MLP neurons of a small language model. Each row is named by its layer, matrix (down: output weights) and neuron, and shows model dimensions 96-351. Each number is 128 + 32 x the weight over its row's rms, rounded and kept within 0 to 255. Numbers have three digits each.
After each neuron's rows, "raises" lists the tokens whose logits its output raises most directly, leaving later layers aside.

L9.down266:178094151142146078126147144142205081129136170167133120141155109099175143122109162135158046107131170119122152091171189157066182121182142165147117125071171175149120114181148119210150134155159178142104164176176045091117161075130125131095105121198145113084056179106116144106169126114121166129113171073121134086129110103142129091114173114144170076193094076112128170081133160130071144128079159090106143113110121090153105146150099082093101169111156184186136107131159095143137132114163132156105158073122122152163105125199079132143127119117098144119141118166100116107115080104129059132139081136149148083123154106122123119162086080137134145154190115156183148184103122106125118122164073164102180109153109106079129186109093125156098125146126129118101147133095119076141127077156089
raises: "pt", "lect", "oca", "ute", "_{"

L9.down402:092154144203120183092202125123117108089099084119137142127114107171124092131167136108138155147153120134122150115150114095112158133128066179187155160128092096105149129137189130162060110119141143149085110082182074125093099118191152129164140157120108153053156157074126174092086125111121105113071075134124146080176153120132101121172118133064097143120153149079132135086172115164125156087182097179118168190116106129070131078185149119125135210155165133160186069107155169063153170127100098077114092178163143086112161185052124090141135105147101160102133128112132092192187143133132078115163136181143133163130092151132144173143100093109166110131111118077145108117155154145130121109110128116115123176162150140115144185065107090092167158198124104152159135168138117151165114158115125
raises: "ber", "bers", "ble", "my", "son"

L7.down142:143106096125101188216084137123148109119048102136097103112134142093124143121112134180184087113124148092112140085094095125115149068171140129077143116144094119179140080119154078165159142126145122117164116121160113056117115099133131108147153144149190117182104114108113142150117094038107180097126108120179138075151099109192136128151060155126156141163164159120110189144159124165128187143166124137129062124097182177150126101147115136160139087127132149145132111103140127121209130100175145068114158100151187111143162165127114124127109168143138119098124174140136145151146118152102091083138133112178147122123136117162101171142113153075178128135145027170192165167147110096142167155118162091087110171168133129155106178145150118137084081168151095114058148167154215124086132158142087
raises: "yd", "ys", "esc", "ied", "oe"

L9.down186:087160109051168124088140122077118101175119122160104131100101162133158161116141114091171122101092172088131140190122136141111143135146133117135054107065101137127137112140124153146136145152155115145180063137072096145156177139121129169157083135144139132122104161134155053078090200111127115161132082159098115131106163097123136115181128111106131146110117085178043134106158124124158079113132165185181109161127155135109115127163113106135168127166098136123081132151151067163066112102127159098089120148076123149156135122170085090126091115111096144097127101127129139135097152130175173158103095110087185154116156120172102093148068043097175110169058134154060069121124100100072190077105092162122150111123130136104127125121187144144174112151163139146089108175107094110130154091151130
raises: "its", "ity", "it", "ited", "ities"

L9.down308:177153085131110179128063099144168137085139105138121104146128155129112150155115136063127146152094103151167078126146149123129190120143117134170193068162097212086091115168130148165127128127090123169160103147130146130126089101133131113176140181161180079102096167151088127175146131123118109112106127101127149164124156098162133124149144121134177095087084159089166110103074106154169081158151056122155095124100154138134136104089146127101125078125104169165123107157189177118162133154106096161097119143167109123130163114175085111125100127182173144166123089152095093142141064091170188119145114098144135138137089127121068064158149171157114163129106165132099164075095193142163144090160098143138149124119151143107122126146076129101099173088131099169112119153109127184147093080140125
raises: "ount", "et", "ain", "ark", "ont"

L9.down314:129088116136126120000134106141106133098153097141109103129200149083089117164142131124112154132104106070158122129145079133142105165136141131156174104112126155120130118157134144168177103108155092134113099142184085156151131188147185168125109179175118120144139099138116159149122078194166167165107141071132135141114127108187167143192142085092133133134077121134108122101088104131184152171110140132111110152177126128145083170255142075143157154131151122059091130153130142139191127185087081140086137150146052144085134124114154115153159121116124095088101074140142125138117158101125091121110097130141107130088090126126108085124173120171132141139127094124136155111132157127161140131110131137135106106145093152142124131186114103102120106160132118126141171115195150107181109161094158
raises: " also", " sometimes", " finally", " then", " later"

L9.down1256:122084184098103159133093141130145151172124168099025154122125137164024069086131086123089128131108189113158096065098198140165110183146189132100166125088100135137170122160162140144128132184151106178116130108070066156100100136109173139150137114164130150116107127122161116161083077114123150129117146128106138125152041116137143137106108130167077183146105172100135149117130129090079131126182175110055155114114180147127126142122151097135083115158169113170094153115115171127120101169130120127134124111097130118170164148137121172094133125092125139140109108142164141023166153183155156153113135153096107172116136137122160181204131109158105156111122143082074111147154133066151157144119186114084102105157104121100179133179168070135099152112120104075190116079149106117107135082133154
raises: " year", " Year", " month", " same", "cast"

L9.down175:128194159157159168167148096139213040124074102076118096093146113102133158143067163126174100141112126104137115087122132034094087150137133104103164074091060178110130129097140187139095086121125141112160060172135129172183128082095152129152123103161118188127086154160070180132146155135109171115121144134199123139040153116181136060171154098119172073128123113069163102113138113169148100092157109113180085154123138156175106131089097129071138136084142132187155117111109114044108117100149149160088151143184095128109142155175138180132146124116132107173147152135128122116099137130150152159126077122151152132112194148134082125173066151148108141095141140153087112146090121119129188102153093086131091111103144125151108143069106122126091155110133087197152114103134160164115149127154136
raises: "oc", "och", "ographic", "othes", "ography"

L9.down557:089149184155160155137116129081064117057161148147135160146144127131174104164142132232160118127092195108120096128096167087110119136146165101129144076127178190114137092191109155121168094166074098172182145101128112161112179108138096069173118174138098173102092112163145135140167135139095193075122170155093102104067148136132113116080213107133138110162116120148125183123109097150205121112159120077167176140115118170113133111136159168096190084140163184105110073103155150109111127147170123083153107212102134124133101088086154137138105154136108160159136137200124153162133119138154187165168112124082134145150096154126117077203139136099123097152139120168134156133033146132106148135153088103169119159128108139159152098089137206137083137143095095114152109144172129129074131070171159
raises: "ative", "ating", "acy", "atives", "ations"

L9.down367:129078085090176106145165087101192095084111165134095134146157091142132128185115136169146165125125112154146142165118108146211103196154115096137094095096170087103128116152089102113133139156164114133173154126118125086089144148160097104102161174155149095093128110113106126129113090104153105155096097150136108103111107207202111143122130150185166117178109065116133074071123136100129107188179149128132099190095114127150103129100145083197136141137133130128175110157124127134159151134120097123090126124165102095150144169108186138159077088132075110000164085128153176093097142113103135094199159108117119154168089079158088086145126143106132124111097124111143111132118129117177152098128121107105068114071127147108134088154128092061067151149083155193127124144142102150145101103094152
raises: " been", " appeared", " had", " participated", " happened"

L2.down842:121043096123102087055168201118107084108158129109153166142106091117112149157148105164152111162131137135144082093141133132131152092111121111103137090125106168089125210209167086183100143097111103077115066092130181103153153134167162201117138158133109136114111133121117156128155168132135120135142112123167107155152065123161113087153121147125142174141129159131090121156120185116140096158139144108098123144113094097179188171168180128154082053152120091061170152116135122147174098133183134083112085129099131171150190115177093079118140150144146149150146115172145148131115122108050113155093117104148178136129093113108140084104117173173172114158152094136161138130062149142107181092136175089128149133083108131042138093181089137165146136091140151083104174176078130170150146128121113
raises: "I", "O", "M", "TC", "SA"

L7.down1223:198177173149199159223130111106118102177158126161111178194108109113113154112098126152175107172127148124139108102152135117133134076111124092131139153140137157095166130074129064115186148165033098121158184139154154187195128167172130136141106121165155108176118148071141120133153149159114151179103156131100102135114100081169127122083111127109079146153125135177185110093166134138123103140106114144117111079096103114113120111070097107123149098100101185156126104069206077067209162183135136149093092101124087170135143132118112113145090159179115194166179160117110125122134126160122099137133142157171168113122144091123113113089143088088167147145161132116082127131113173142134129145091189111074150088165103152209157129143113167154110139115127173174072106133120142096114114132120158
raises: "ics", "atics", "ically", "ic", "ers"

L9.down997:141121102136170156228111151189066147087112198176090127131196176135158134184137127158122140135101127157118096118147099170133136127120164061128138132182163087128114169103081178114126112139162123096103097087172163074113209107092190149100070108159163137124115113067177180158149138194101086123116097154090067150164116090181149142113150129148144152116101089154074136134166121156053157117137133088142163118126112140149101140145134172138123130146137122153126163056087108131156107164156104172170182100178145139000145111125093132051115125166107123083157163102094100112175131137105130129155069124157128085094109095140164094079139150078201118127150132117118136108120117090154151172110119107133056148121095129083104156136125103095162140098135153181040168183079119186166131103132149
raises: " (", "DI", " CC", "PS", "DR"

L9.down687:107134139133103179204171130142180109118134144112137146099065116175129110092157111119102106136071092170132147116072111150136078146102149104110083095156119107191110114193116136160069101073125127141111172076128094176162093169071131123118160138168140130147170129154119176151137172103167188083138108159136089081185097154127124130127130139150140131096118079123093087157095067122108140123140113076122096089106126083182171160021098126134152071132185192156158154150133188067134108138127145146161128140168135108078123098147099107143148146120141139136125102148082128144152112106104113105173097092099110127126112144112144007099131205154118107121146158168107159171122125100097134131146126124130083173129101135131133196130195132172154092168198081203184170178177070131173140119151123
raises: "aughter", "irty", "urg", "SP", "uring"

L9.down191:176166108151104122152137122084158192096159138169097166134184118099118128108139097082164102153125043133180130145130151175090173185135115162160142117121176131135146125099130191058140116126120106132093097170115108125111143111180155100201154119133133110143136087108128147173099073116072195100166082121194088152122125106160100108163072088147111149132126104165123140168092128085113153132146154125103105131119077110125197087123105152143116112135149158138141149128147144142113192091125136188199139142056105126080117095032068077118058156160125125130092134128137096120175144156089181120153134127103150150070135111082128131095112125116086139170155116149082171145128067075143181107142150102139180082118102164101107166072183065087133106109104087105138147113106185096122163168092176
raises: "L", "K", "D", "X", "T"

L9.down1121:131114116153181145176179171127131040157090091180155084126158114180214098116119076064134099112098163140165141123131125070073122137160157157145070169101102159152086167206025139107100157122153122116083121180131167114128142139138131083105121111029131102135172147092169168096098076142084186166160128191108123106137118133156146143110181129150130081136082082125134057094133125101147128144121155136088122093094110126155130135181125153066103197136130062120089145168108089099096165106156102095128076108147104136204091094116117119181116139076125160099154110084135116086163111088144150123146052100080131140125133114154131105080099129140184114122168165128131181138121077081116116119142126125158097139127136139144158091125112147113090124115100065170068137139092118120161098167131186
raises: " Culture", " Science", " Human", " Engineering", " Arts"

L5.down674:173163100096136173188103105131148120179145142105109065119155143121155157159108100173150137185081131124146157101146211106133168092163129141111070141112153098103113100084183094143131137114108154131153123097167096050113146136119141144105115123118161129115093131152071099132092100153101128102171162139106108105114155075155097145121073105126106169163173095049141180120130159166112143097079118032097102129145150118110154132183088139151140129126178089142120092180125059102130127107070078122107150122118105175164136157152124139062091091135088135074181178118134133195116095099098111120094151154173186187147130115172138110219096158070121118081142169139088104140105140127103114080164027122129092168140139183107141121120150117124105139168125125121160115093169159093126189143168131
raises: " provide", " protect", " have", " meet", " create"